Weights of a small transformer language model: vocabulary 2408.
MLP neurons of a small language model. Each row is named by its layer, matrix (gate and up: input weights; down: output weights) and neuron, and shows model dimensions 80-175. Each number is 128 + 24 x the weight over its row's rms, rounded and kept within 0 to 255. A neuron's up and down rows have the sign that makes its largest values positive.
After each neuron's rows, "fires in" lists the words (lower case) most often at its 100 highest values on Wikipedia text that the model never trained on.

L10.gate190 [134 133 118 102 116 180 146 153 130 130 125 110 112 123 116 151  91 135 143 154 120 150 149 139 142 154 123 112 143 105 133 118 130 160 161 138  96 151 187 125 117 109 138 130 104 109 136 126 122 117 158 129 132 122 117 147 139 108 141 148  96 148 151  85 104 105 128 112 156  95 121 127 153  74 147 111 102 138 100 159 119 132 151 127 140 120 148 131 141  94 127 121 135 162 138 140]
L10.up190 [ 88 140 123 135 132 116 141 103 150 131 139 107 125 149 124  86  88 145 149 143  92 117 130 147  84  95  94 138 130 124 131 134 118 143 155 109 154 147 159 148 145 114 159 122 141 110 147 137 101 170 119 136 157 169 177 136 113 114 144 116 154 113 132 157 130 146 104 163 125 118 107 118 111  58 178 199 156  92  83  94 154 143 149 119 119 111 112 127 120 113 139 140 147 111 153 103]
L10.down190 [121  90 120 153 121 175 152 132 140 108 126 186 104  98 137 151 125  84 154 128 119 102 146 134 141  96 108 131 166 100 168 142 155 120 149 207  95 129 134 156 134 159 150 136 172 111 157  94 129  90 114 111 126  78 158 160 127 132 146 126 111 154 117 106 137 137 102 135  94 135  83 138 108 162 114 163 144 126 132 143 119 148 147 115 136 131 107 121 117  89 112 109 154 106 163 112]
fires in: "was", "been"

L6.gate413 [ 88 101 172 137 121 116 153  98 128 117 162  97 117 154 158  92 134 146 135 147 162 114  54 135 113 127 162 132 128 149 180 126 145  78 136 108 156 115 157 147 106 152 135 167 113 119 129 143 153 114 141 120 124 108 106 129 131 135 131  79 152 124 159  98 135 116 121 124 124 160  90 152  59 144 132 122 180 111 126 116 104  94 120  76 156 127  93 144 126 121 147 122 102 148 157 112]
L6.up413 [117 136 139  83 128 149 126 140 171 146 134 125  97 102 138  69 130 146 132 136 124 135 110 120 133 162 132 128  74 170 133 163 117 122 155  95 140 140 129 141  97 131 133 120 121 148 131  92 144 120 102 150 142 124 117 131 144 104 134 113 116 136 115 112 135  95  72 135 169 110  87 114  93 147 170 117 156 149 183 154 155  99 106 114 105 112 134 114 146 144 109 121  91 134 101 129]
L6.down413 [170 133 116 146 132 137  89 150 111 134 161 135 128 130 158 183 102 111 151 132 135 105 119 130 135  98 117 127 133 155  88 121 137 122 128 134  92 129  70 109 159 126 146  93 130 112 172 121 107 110  99 186 113 142 128 109 146 147 156 126  93  91 167 152 137 161 139 105 140 140 108 109 111 109 130 149 129 161 131 196 133 122  80 159 168 145  97 116 183  94 102 102 154 162  98 130]
fires in: "a", "more", "most", "each", "an"

L5.gate725 [146 137 108 128 137 115 120 126  73 162 155  95 105 132 122 123 133 114 131 127 130 142 107  99  82 134 148 176 116 136 139  99 156 100  84 131 139 131 161 134 159 140 129 152 142 132  97 110 155 140 132 132  92 128 147 116 157 159 125 107 169 117 114 106 103  96 137 156 147 117 129 142  88 134 127 172 119 107  86 134 107  80  81 134 137 117 112 132 104 117 125  77 143 132 127 115]
L5.up725 [173 165 135 141  79 103 141 117 125 146 141 112 106  95 171 144 144 109 147 149 149 139 129 156 115 175 135 154 116 108 159 149 153 108  94 110 143 150 131 111  86 196 140 119 122 119 114 121  85 156 107 156  93 128 128 101 141 137 171 163 129  81 116 130 131 129 141 137 108 117 164 114 121  88 128 127 122 135 125 125 153 129 116 148  93 186  59 105 128 160  94 110 121 143 127 121]
L5.down725 [134 101 141 139 119 152 109 137 146 158 128 143 140 121 107 136  82 127  60  98 112 125 146 134 101 149  91 101 151 106 135 110 103 138 118 108 108 124 183 142 165  98 149 107 130 126 138 155 113 101 128 140 169 153 121 130 102 106 144 152  80 132 163 113 109 105 168 110 128  94 101 138 128 117 143  85 179 153 131 144 160 135 131 116 125 140  93 143 111 119 126 143 124 119 189 130]
fires in: "a", "an"

L5.gate140 [161 126  92 142 133 161 115 104 124 102 139 129  84 127 144 117 142 133 126 153 143  85  81 181 147  96 184 166 160 149 144 113 142 153 139 136 147 107 167 119 125 165 110 117  85 103 178  96 158 148 162 130 122 127  81  94  99  70 100  48 162 142 134 113 152 102 137 123 105 120 117 163  87 128 130 139 100 142 137 123 114  79 117 137 137 124 142  94  89 144 146 134 141 106 111 129]
L5.up140 [143 137 121 130 134 112 180 168 157 133 112 136 149 123 132 123 117 135 117 125 183 148 133 106 151 162 131 124  98 156 104 111 139  87 129 172 133 158 128 157 115 138 154 142 132 109 139  84 135 102 161 132  99 142 111 109 142 144 109 160 116 123 127 126 150 124 159 106  90 118 148 141  81 126 122  78 130 134 128 105  87 103  81 110  75 154 119 123  85 137 144 110 107 125 161 155]
L5.down140 [145 116  87 133 109 130 134 161 138 116  80 126 125 193 151 135 170 142 133 112 145 165  96 130 131 111 119 132 161 138 100 131 118 145 110 139 162 151 152 152 109 139 153 152  70 135  76  85 139 126 160 123 130 134 128 122 137 110 167 110 110  87 137  93 106 148 117 120 136 117 139 102 144 178 148 108 115 118 124 134 158 112 108  96 137 136 129 160 135 169 139  99 120 140 115 139]
fires in: "an", "a", "one", "la"

L5.gate317 [145 167 114 105 114 121 114 142 120  98 154 126 135 145  99 182 126 137  94  90  59 107 112 145 117 124 107 121 129 170 182 127 110  78 151 122 107  94  89 157 124 162 124 145 153 127 138 154 111 135 163 124 167 127  87 111 117  80  93 155 127  92 103 122 142 128 112 144 104 122 126 134 140 146 111 136 148  94  97 146 143 179 120 116 143 115 111 112 154 140 179  85 125 106 125 128]
L5.up317 [ 92 118 131 116 105 160 120 109  95 110 206 160 103 157 140 132 150 108 104 132 146 126 147 172 106 149 173 179 135 103 147 112 155 118 138 103 131 122 175 150  98 133 144  91 134 114 155 119 153 108 112 139  98 117 107 102 139 106 146 143 121 140 138 135 108 121 114 141 171 128 116  92 103 150 137 148 133 143 114 123 130 131  84 128 136  90 123 120 106 140 123 149 146 133 147 101]
L5.down317 [113 162 109 142 142 123 131 172  90 125 142 146 139 155 144  89 148 124 101 102  88 163 122 104 100 124  96 153 107 129 156 105 155 105 116 125 117  62  71 107 124 135 159 134 167 135 124 152 131 128 157 132 146 142 107 111  94  92 102 105 140 143 103 145 137 104  87 115  93 126  98 125 127 108 107 151 104 129 129 143 159 147 117  93 113  83 120 126 164 119  92 149  99 139 113 128]
fires in: "his", "as", "was", "began", "help", "until"

L5.gate549 [175 151 107 122 170 101 147 103 127 113 154 157  91 147 110 125 123 158 123 110 188 114 112 107  84 114 116 132 117 128 127 137 149 142 131 133 154 110 137 146 133 179 110 124 126 160 153 118 119 119 166 188 117 138 145 140  85 131  91 139 129 128  91 119 153 133  83 136 134 105 141 146  97 131 123 136 168 129 122 103 117 126  86 131 146 122 115 105 116 125 144 124 122 129 131 152]
L5.up549 [103 136 112 106 122  80 137 133 135 153 137  96 149 123 131 148 112 164 120 139 101 101 126 134 124 104 174 107 150  94 155  46 123  72 149 173 191 110 113 111 158 135 119 129 117 139 162 101 163 112 138  95 105 134 126 152 137 154  92 100 149 156 123 137  94 136 150  98 133  94 107 155 179 120 109 107 105 103 123 189 171 133 146 121 149 109 122 121 117 121  97 124 116 157 156 116]
L5.down549 [ 86 123 172 129 124 126  99 114 151 187 106 125 103 116  71 141 142 130 115 125 121 136 154 141 119  88 107 170 122 101 148 100 148  99 151 126 145 117 147 117  97  97 129 106 154 114 106 136 169 142 143  69 151  87 150 141 158 143 172 143 181 110 136 181  97 145 110 100 178 102 124 149 145 140 163  73 124 135 144 130 117 144 145 138 123 152 118 137  79 104 109 127 135  97 174 116]
fires in: "for", "be", "also", "he", "then", "by"

L3.gate524 [103  85 152 122 140 134 176 106 108 100  99  87 137 132 140 129 102  97  99 135 132  67 163 134 132 129 117 120 151 126  89 120 159  78 138 126  92 106 157 111 124 179  85 137 132 116 123 151 118 180  95  74 135 116 157 150 122 148 113 135 140  98 120 118 143 142 191 125 121 118 150 183 133 120  71 108 144 137 150 127  90 143 108 103 129 106 161 137 173 117 141 138 129 138 116 166]
L3.up524 [107 143 157  85 137 101 136 104  93 100 139 137 116 118 136 155 140 126 134 132 135 111 105 173 106 167  89 129 127 105 148 159 114 114 109 149 102 144 115 146 104 110 100 149 122 155 125 152 114 177 148 148  91 108  96 113 151 106 133 126 127 116 113 138 127 155 128 130 153 163 117 177 129 115 155 128 130 150 147 122 110 156 163 149 125 124 110 115 137 109 102 109 167 122 100 177]
L3.down524 [186  72 128 139 152 138 156 148 139 124 115  94 162 119 119 136 126 150 103 102  77 105 189  89 147 130 115  79 115 149 117 140 157  91 138 145 104 129 108 146 158 149 134 138 110 175 111 166 124 116 114 133 104 130 155 140  88 177 112 105 116 129 132 104 117 134 124 149 100 119 117 145 162 112 113 141  99 133 127 106 116 120 143 107 118 120 110 114 144 104 117 147 151 122 171  93]
fires in: "and", "later", "or"

L6.gate131 [114 153 142  87 169 194 159  94 115 109 113 132  88 128 118  97 132 170 124 103 172 105 133 143 109 121 142 154 125 114 163 161 111 134 134 125 125 147 150 175 178 109 126 149  78 166 163 110 113 171 136  83 108 116 144 133 182 115 132 140  91 115 131 152 143 162 137 113  99 125 135 167 151 158 125 137  87 171  96 157  97 104 135 125 125 109 136 126 131  98 132 107 167 164 124 125]
L6.up131 [167 131 119 149 162 101  94 116 122 152 142 116  92 129 120 116 142 128 118 166 125 145  69  91 118  85 171 149 132 118 121 106 152 119 110 139 159 160 129 143 118 159 131 118 131 123  90 149 112 112 172 135  90  98 141 149 161 116 134 120 126 155 149 100 149 112 124 139 137 143 112 127 128 143 118 145 115 133 134 130 127 112 110 195 119 159 111 103 121 110 131 160 100 165 165 111]
L6.down131 [149 140 160 133  90 151 138 101 134  90 130 110 126 115 120 106 132 114 136 117 149 121 125 141 120 134 138 119 138 127 150 126 123 138 135 132 104 105  86 131 146 153 146 141  90 109 139 102 108  99 154 177 145 113 166  91  59 129 102 130 120 140 114 119 104 138 159  43 145 156 127 123 122 123 122  87 170 139 120 150 118 132 121 103 125 147 117 140 133  73 131 104 169  96 100 120]
fires in: "of", "in", "from", "and", "open"

L6.gate223 [149 122 174 126 139 125 103  84 103 178 151  90 120 117 136 105 133 130 135 127 118 140 133 102 146 112 111 164 132 157 148 144 159 108 158  92 127  92 142  84 128 188 167  78 127 156 125 120 110 155 139 130 148 109 122  93  87 109  87 119 140 110 154 122 108  96 167 166 138 121 111 142 120  92  95  90 136 169 149 132 173 140 140 126 110 153 104 119 145 117 104 151 117 117 152 110]
L6.up223 [ 94 123 108 102 130  88 125 161 129 192 156 125  87 148  70  84 122 147 147 148 132 165 101 122 144 154 139 149  69 172 189 163 106 127 114 132 128 138 133 138  98 110 183 129 135 126 134 165 111 140 133 123 148 108  96  98 168  87 154 140 151 122  80 149 102 110 143 112 133 152 140 138 134 105 132 127 168 137 152 139 138  98 120 171 125 114 124 151 125 134 125 119  92 124 133  90]
L6.down223 [107 103 122 154  75 153 103 115  93 137 138  93 118 116 136 142 106  82 112 167 109 128 164 132 160 123 104 138 134  86 135 171 142  96 123 147 129  89 119 127 138 142 170 103 119 151 162 127 104 145 127 127 156 122 122 152 103 120 152  96 130 159 108 130 117 122 125 112 133  83 141  95 144 140 151 148 148 118 177 133 148  96 119 140 121 123  93 109 133  77 131 120 163  82 144 159]
fires in: "and", "who", "soccer"

L5.gate445 [127 113 124 132 115 147 128 117  93 103 148 143 105 109 130 159 117  94 105 109 138 111 142 140  90 116 126 165 127  92 105 143 144 135 114 145 112 121 141 128 141  95 148 110 117 115 127 108  93  85 104 125 119  99 149 107 123 129 159 106 121 105 106 109  73 163 160 134 115  85 130 101 152 151 144 102 162 128 165 144  89  92 137 114 141 173 114 131 134 194 129 131 177 162 147  92]
L5.up445 [107 111 127 149 126 126 107 123  87 126 148 123  95 133 112 116 122 121 106  80 152 106 129 188 120 157 114 144 146 163 138 116  85 130 120 149 106 188 164 156 149  98 155 130 138 141  92 170 109 138 106 140 109 159 104  97  93 123 146  74  85  91  96 122 144 153 149 119 128  97 115 188 129 155 116 103 147  89 164 113 124 133 162 118 134 110 141 130 100 131 124 164 139 147 152 140]
L5.down445 [ 56 130 131 123 129 124 124 108 157  97 160 153 126 170 103 131 121 111  50 111 108 139 128 118 105 141 118 133 113 177 127 140 107 117 132 122 108 129 120 127 106 140 126 175 185 115 105 151 144  96 124 124 152 138 157 160 132 139 131 137 141 128 140 133 120 135 122 108 106 130 135 130  74 138 132  98 138  63 144 119 159 117 145 118 141 158 137 122 113 203 115 109 138  66 133 149]
fires in: "as", "was", "been", "became"

L5.gate342 [129 109 118 180 148 115 136 168 105 123  66 129 127 113 154 112 117 123 122 121 142 116 103 105 114 170 147  87 148 122 117 137 148 145 116 153 146 159 136 128  97 131 153 121  94 139 143 113 130 116 118 147 109  92  97 146  96 129  96 129 102 127 116 161 149 117 123 111 179 131 155 108 148 131 105 104 117 119 143 135 114 101 174 111 115 136  98 102 143 100 101 125 156 111 137 152]
L5.up342 [120 129 164 160 144  75 126 134  98 181  83 122 145 142 139 132 158  87 124 138 115  86 111 139 113 160 154 124 164 127  97 127 148 145 134 146 120 167 127 139 109 108 105  91 107 143  95 137 143 155 126 137  86 131 106 156 103 149 116 133  86 121 113 166 161 156 127 134 165 128 136 169 133 145 129 134 128 157 127 130  82 103 186 106 148 115 116 102 160  59 148 146 143 132  88 151]
L5.down342 [100  83 157 187 117 139 134 131 108 103  97 177 151 126 116 129 108 111 119 134 132 120 119 122 125 167  95 162 102  93 137 111 126 101 133 145 124 129 154 137 127  87 149 131 131 171 140 185 186 124 144  77 146 155 156 140 141  94 103 108 113 116 134 133 110 144  95 122 121 176 115  88 121 170 160 114 110 126 172 160 106  99 134 111 116 155 129 123 146 134  99 139 154 103 130 144]
fires in: "to", "and", "also", "or"

L6.gate632 [ 57 142 130 123 185 105 154 144  99 123 118 110 117 142 140  78 151 127 113 145 136 129 142 112 124  73 160 137 126 111 133 126 125 130 108 122 146 116 112 125 101 161  94 107 102 165 106 108 129 138 146 102  98 108 115 141 135 120 126 168 115 113 114 153 146 147 112 155 115 167 117 135 124 120 108 138  99 144 154 139  58 115 178  92 131 137 119 103 156  93  89 157 154 160 116  91]
L6.up632 [ 87 100 121 126 142  89 125  97 119 141 155 146 121 164 153 133 148 144 126 148 206 156 115 113 116  93 163 166  97 100 105 119 120 162  82 148 143 134 124 112 133 134 135 117 156 150 110 120  94 106 124 113 134 118 110 142 138 139 116 115 144  97  73 148 138 140 122 119  87 146 148 164 112 119 106 178 112 163 144 144 107 138 158 139 128 136 136 110 180  98  83 153 124 159 116 140]
L6.down632 [125  97 149 131 147 125 120 170  79 123 144 116 131 147 151 139 124 130  91  96 144 149 146 123 144  91 146 202 142 141 115 177 164 129 130 124 117 138 108 116 135 157 137 108 129 121  93 132 109 124 103 109 131 111 141 134  95 122 145 109 113 151 118 112 125 137 105 142 123 128 113 143 113 117 129 121 146 133 143 119 116 100 111 104 113 146  93 132 161  90 103 158 196 138  89 144]
fires in: "and", "or"

L9.gate96 [130 122 125  69 102  79 157 100  91 165 119 122 115 164 146 124 147 158 114 139 121 134 143 152 161  89 105 151 141 148 143  71 151 136 121 148 125 150 104 148 123 148 149 114 139 161 114  94 145 105 162 125 102  90  92  78 143 108 111 135 143 111 104 141 126  99 117 129 134 114 127 193  84 128 112 147 173 151 139 150  96 153 101 101 160 131 155 124 134 162 109 120 160 157 124 146]
L9.up96 [134 148 120 122 140  80 142 135 117 167 156 116 130 122 100 105 119 176 130 124 113 142 121 120 156  97  90 118 122 162 119  92 124 114 112 126 121 127 108 123 139 114 150  88 137 142 102 116 127 141 127  80  95  94 149 127  86 111 114 155 136 125 103 140 158 128 106 101 164 152 148 120  86 137 129 188 122 138  92 161 116 113  89  98 128 153 127 150 105 162 202 110 138 129 112 108]
L9.down96 [127 123 125 125 103 131 134 140  81 134 117 136 118 139 150 110 139 134 108 124 142 177  95 136 153 110 102 155 151 141 111 140 122 118 126  95 180 125 122 130 152 123 146 148 140 103 138 134 160 138 112  92 110 136 123 122 133  83 120 138 117 104  89 122 148  96  78 123  91 151 131 146 112 152 121 141 168 130 138 113  66  72  97 136  98 143 131 142 104 122 139 132 110 144  87 108]
fires in: "de", "la", "y", "del", "des"

L5.gate173 [ 99  98 115 111  92 119 161 158 152 103 129 110 108 137 152 117 101 166 124 119 153 130 116 149 135 176 155 107 154 131 145  99 179 200 157 184 133 154 108 121 140 141 135 111  87 121  93 172 136  73 166 149 107 158 100 131 122 109 108 122 104  73  90  88 145 139 144 107 150 129 125  97  88 132 154 118 146 123 144 104 118 128 130 158 136 132 171 115 109 116 107 126 122 111 109 142]
L5.up173 [ 98 156 152  82  92 178 157 118 124 128 130 132 115 159 118 137  90 152 129 139 119 125  93 138 135 126 127 147 120 125 154 134 120 179  90 125 151 151 123 129 103 135 108  99 101 107 128 160 152 133 193 135 158 122 136 134 107  79 104 153 119  65 162 103 152 114  97 140 129 116 123 158  83 113 139 143 123 115 117 144 140 103 160  93 130 133 153 148 116 122 159 145 119 132 142 134]
L5.down173 [117 133 125  96  94 132 173 119 128 137 165 142 117 111 115 150  92 129  74  94 165 136 133 126 131 149 145 156 139  72 139 107 148 102 134 148  74 131 144 115 110 146 131 129 109 148 166 125 143 131 129  88  87  96 121 145 101 120 112 135 158 111 149 112  87 100 117 104 107  94 134 134 108 166 149 119 130 105  85 145 144 133 135  95 104 134 128 132 160 154 144 127 140  76 137 108]
fires in: "are", "is", "were", "be", "include", "was"

L2.gate360 [ 82 113  82 108 145 144 123 124  94 124 105 147 150 179 100  74 146 118 128 130 138 109 113 118 113 139 153 144 165 119 131 117  95 163 148 156 131  99 124 154 119 127 162  98  84  95 130 108 136 186 139 106 137 126 130 123 107 107 126 102 154 153 128 134 146 124  84 114 104 161 115 155 108 127 100 120 114 126  70  93 150 118 141 116 148 142 134 149 113 140 109 148 135 158 133 142]
L2.up360 [113 102 103 118 135 154 145 148 167 100 129 119 150 126 144 132 154 149 138 116 120 141 138 104 119 106 108 116 144  75 134 185  68 132 164 138 140 132 133 153 129 107 177 149 145 138 132 104 134 144  81  87 110  94 118  87 110  98 122  85 108 109 132 118 168 147 118 121 125 120 105 146 121 135 156 114 131 159 152 116 120 141 148 137 129 143 142 114 115 112 142 149 182 129 189 117]
L2.down360 [103 130 154 159 125 107 157 135 107  98 162 148 156  95 102 119 145 166  81 128  94 164 144 140 120 117 118 110 116 114 121 117 116 123 133 148 153  91 147 145  98 128 154 132  95 146  93 175 141 124 168 168 146 127 103  94 170 151 121  80  94 148  99 130 142 157 114 102  99 123  89 116 130 108 163 158 114 111 147 124 158 141 155 122 106 130 157 120 107  91 120  73 151 139 121 121]
fires in: "south", "north", "west", "county", "most"

L6.gate519 [115 108 125 122 106  95 101 143  85 115 111 110 124 178 117 148 155 139 133 119 119 108 133 119 119 101 166 138  94 124 167 123 145  85  82 129 167 129 142 156 161 133 191 103 112 129 161 103 131 137 134 106 125 132 152 169 101 133  97 132 151 145 156 103 146 157 125  98 130 140 129 140 140 133 112 135 144 121 161 142 130 141 190 123 170 115 114  69 132 125 134 102 152 139 139 183]
L6.up519 [126 163 110 134 131 105 119 163 125 167 127 140 151 182 148 169 129 138 131 144 171 160 112 102 122 108 118 127 125 109  91 152 103 132 144 165 138 151 115 116 114  95 145 117 133 139 134  83  87 136 125 147 140 142 131 137 109 124  94 175 132 127 147 125 158 115 140  99 129 109 115 146 121 136 114 150 131 112 137 143 140 120 158 137 144 162 115 137 153 144 135 144  84 125 128 162]
L6.down519 [126 145 133 141 145 130 123 146 122 150 135  84  96 100 141 121 158  98 152 146 126 123  98 129 101 116 102 168 144 101 134 108 162  99 147  91 164 179  93 150 150 119 164 141 129 114 182 142  99 158 152 129 147 108 136 163 140 123 118 122 141 125 146 120 106 122  81 157 134 141 128 144 111 100 103 108  82 158 127 141  99 114 175 130 104 168 123 104 160 102  73 139 131 132 130 144]
fires in: "and", "well", "or", "also", "not"

L5.gate220 [111 145 144 123 119 158 121  88 133 137 183 129 130 180 120 127 173 123 161 115 138 155  83 132  86 118 117 180 121 113 154 142 180 144 133 136  94 116 159 151 144 135  98 106 157 145 111 117 145 117 124 173 124 134 125 102 165 115 161 133 144 130 102 134 130 130 112 149 156  88 100 155 119 136  92 162 150 122 152 111  86 127  82 146 102 146 166 141 144 149 103 146 135 148 119  92]
L5.up220 [143 120 111 127 109 115 126 110 115 115 181 141 118 179 148 133 153  73 107  95 114 138 108 131  82 160  76 165 109 119 121 174 134 130 164 128  91 114 116 164 147 130 154 129 139 138 134 103 116 139 149 137 106 137 156  84 139 120 174 123 133 141  83 142 131 113 132 121 140 128 124 151 117 130 134 105 157 141 157 103 105  75 101 149 103 144 123 117 131 141 130 132 109 157  98 117]
L5.down220 [120 160 100 159 156 104 122 115 105 143 146 135 140 119 183 117 109 115  75 142 152 131 127 130 140 135  90  90 149 136 152 141 123 130 150 130 152  91 112 167 106 108 141 135 121 133 118 154 110  99 126 135 113 119 132 152 168 121 140 151 125 140  90 119  95 119 107 114 143 135 107 111 113  77 152 100 167 115 133  59 155 118 109 134 121 146  94 118 115 106 146 113 157 166 126 130]
fires in: "a", "an", "she"

L6.gate1 [159 133  81 134 136 127 121 158 135 160 133 130 103 163 169  69 159 176 114 121 165 145 112  91 138 109 120 108 154 103 136 105 129 130 129 172 152 144 106 160  75 142 132 104 122 170 123 125 124 100 105 110 144 161 145 142 113 132 146 130 133  80 141 117 115 141 178  96 102 156 134  82  89 118 114  86 145 160 106  76 118 135 153 158 150 142 127 168 138 125 130 110 129 133 115 168]
L6.up1 [120 172 101 163 160 123 112 126 120 144 117  99 100 110 126  80 136 127 128 109 104 117 158 128 130 130 105 125 142 142 128 148 122 145 129 148 160 127  98 152  56 166 124 121 115 141 103 155 114  94  80 138 156 155 106 170  90 183 152 147 120  94 152 126 159 124 140 106 100 183 156 129 105 109 142 153 105 144 106 139 135 124 146 168 101 136 113 164 109  88 153 128 147 118  99 134]
L6.down1 [125 138 111 123 116 119 133 126 141 160 122 110 138 110 132 104 148 116  34 137 122 133 134 121 100 166 148 110 152 137 119 149 105 154 142 150  85 118 164 142 119 116 115 113 143 136 120 105 149 116 107 146 117 125 120 111 107 142 142 139 118 116 125 149 145 151 109  96 128 130 117 122  95 113 143 121 131 114 130 128 154 136 113 122 104 105 151 142  93 131 158 136 116  95 114 117]
fires in: "on", "of", "for", "in", "behind"

L3.gate166 [ 79 147  87 134 144 132 143  71 124 112 143 132 157 138 140  68 140 135 111 127 138 179 149 156 137 168 126 123 185 126 142 120 123 143 174 119 112 129 124 132 111 108 148 137 130 121 132 105 179 149 138 135 104 118  66  99 144 100 129 104 119 195 109 153 117 142 113 129 156 133 129 149  74  90 117 128 114 114  83  70 151 124 162 141 138 104 172 144  86 135 170 110 129 138 145 157]
L3.up166 [126 135 162 118 126 132 136 111 115 115 146 159 102 147 116 133 126 102 124  99 118 155 128 145  98 177  74 150  86  85  85 125 136  70 114 103 169 148 178 158 127 136  97  82  81 144 117 174 161 166 145  76 162 126 163 104 116 158 117 120 151 122 136  99 142  97 126 122 125 133 140 132 115 133 127 136  97 113 158 129 128 150 120 117 120 109 130 137 130 111 137 114 127 162  96 145]
L3.down166 [126 109 148 146 127 101 159 123 133 160 138  60 161  93 125 125 141 128 131 152 140 176 114 146 164 106 121 133 117 134 116 139 119 119 142 123 123 124 135 148 148 112  93 136 104 163 148 124 131 125 130  89 111 153 119 154 132 138 140 106 106 118  85 159 173 121 116 123 113 136 137 118 117 134  86 107 147 113 106 152 138 114 158 158 121  87 122 126 139  58  96 131 151 136 112 175]
fires in: "north", "south", "west", "war", "george", "east"

L5.gate583 [137 120 104 126 142  93  85 147 162  95 136 167 171 129  99 160 124 163 129 118 118 145 125 151  85 160 154 131 108 144 133 132 121 121 121 112 127 149 141 131  92 100 113 122 102 153 105  95 116 121 127 175 120 101 158 130 122 139 108 141  94 116 151 128 148 140  83 129  52 112 124 162 115 107 154 113 127  91 122 130 103 132 119  87 143 165 134  70 155 125 164 160 137 176 136 139]
L5.up583 [180 108 121 129 137 133 174 139  95 138 139 106 140 113 149 124 120  94 142 113 145 107 133 150 104  79 107 117 125 126 127 130 112 141  98 125 131  98  98 160 155 111 188 119 106 164 152 129 100 116 131 125 123 139 142 126  98  82 124 122 179 127 107 115 152 140 140 151 174 121 105 177 168 119 123 141 150 110 164  97 167 131 135 130 134 146 117 108 109  80 125  67 146  97 112 110]
L5.down583 [112 125 149 105 137 127 150 135 114 173 118 145 134 165  80 123 112 129  75 132  84 113 107 108 104 141 110 142 128 108 159  92 156 131 151 112 131 157 118 116 130 121 131 126 149 128 128 130 121 128 121 152 145 105  82  71 146 163 142 147 154 113 143 165 133 112 148  97 139 154 157 133  57  87 140 130 105 102 137 114  81 121 125 100 169 119 123 141  99 129 143 192 116 153 133 116]
fires in: "be", "been", "then", "of", "became", "also"

L5.gate601 [107 127 130 135 142 102 130 120 101 142 159 164 154 117 135 126 153 156 130 128 179 151  94 123 151  78 120 141 118  95 155 104 138 121 103 128 152 130  96 155 155 117 145 138 115  93 122 118 137 145 126 126 110 132 100 110 131 135 102 130 186  99 134 124 125 178 141 120 164 116 133 135  66 140 168  92 137 130  92 175  93 106 158 120 123 150 125 131 143 151 146 124 124 122 114 156]
L5.up601 [134 120  97 142 125 140 159 118 126 100 154 127 157 153 137  89 136 137 130 139 148 119 120 113 155 112 148 125 107 123 155 116 115 137 124 156 127 125  68 100  86 141 150 137 122 133  97 125 129 135 117  86 133 137 175 152 109 115 154 100 164 114 124  86 138 109 158 124 162 162 164 144 139 124  92 140 133 124 140  93 139 111 142 164 128 123 105 168 128 164 137 131 118 130 160 165]
L5.down601 [140 144 100  77 119 125 131 121 121  88 135 152 102  88 101 150  88 128 153 114 136 128 141 159 122 100 105 173 137 134 115 129 175 125 138  90 147 142 130 144 152  86 154 127 124 110 138 151 129 138 159 125 127 110 105 143 103  68 113 102 148 101 152 168 157 102 134 147 122 104 133 103 114 142 128 121 103 124 102  91 140 126  88 144 102 103 135 117 142 124 165 142  84 152 153  78]
fires in: "the", "de", "la", "con", "des"

L9.gate474 [120 182  79 159 124  98 118 136 148 134 119 122 132 167 149 121 146 118 138 144 124 126 125 124 140  97 114 141 140 124 143 145  97 169 117 145 153 154 125 134  75 147 111 107 152 192 141 149 114 127 145 114 103  98 140 141 170 135 171 164  98 109 142 135 132 133 103  92  59 137 177 182 108 103 159 155 125 138 145  99 146 143 131 123 144 124 104  95 146 105 133 151 154 160 128 135]
L9.up474 [147 140 117 172 147 140 144 188 160 131  86 111 150 110 135 129 104 140 117 108 154 114 101 103 128 164 114 129  94  89 162 187  97 203 163 154 122 157 143 123  87 126 126 139 152 149 144  90 130 144 114 120 129 107 133 155 127  94 110 150 122  75 178 119 176 144  89 135 106 136 152 101  85 133 178  66 120 104 110 100 145 130 163 109 139 118 130 100 104 117 149 130 133 151 143 114]
L9.down474 [125 138 109 113 116 111 161 150 122 105 154 131  90 154  77 129 100 146 165 163  96 157 148 119  92 126 116 120 147 171 105  92  86 123 144 102 116 147 142 158 170 119 125 166 141 121  74 147 137 125 123 132 134 124 149 150  92 112 160 133 147 167 130 116 130 114 117 119 151 121 161 151 144 110 119 145 133 159 131 118 143 127 131 164 133 148 114 195  87  78 120 142 128  96 146 117]
fires in: "of", "despite"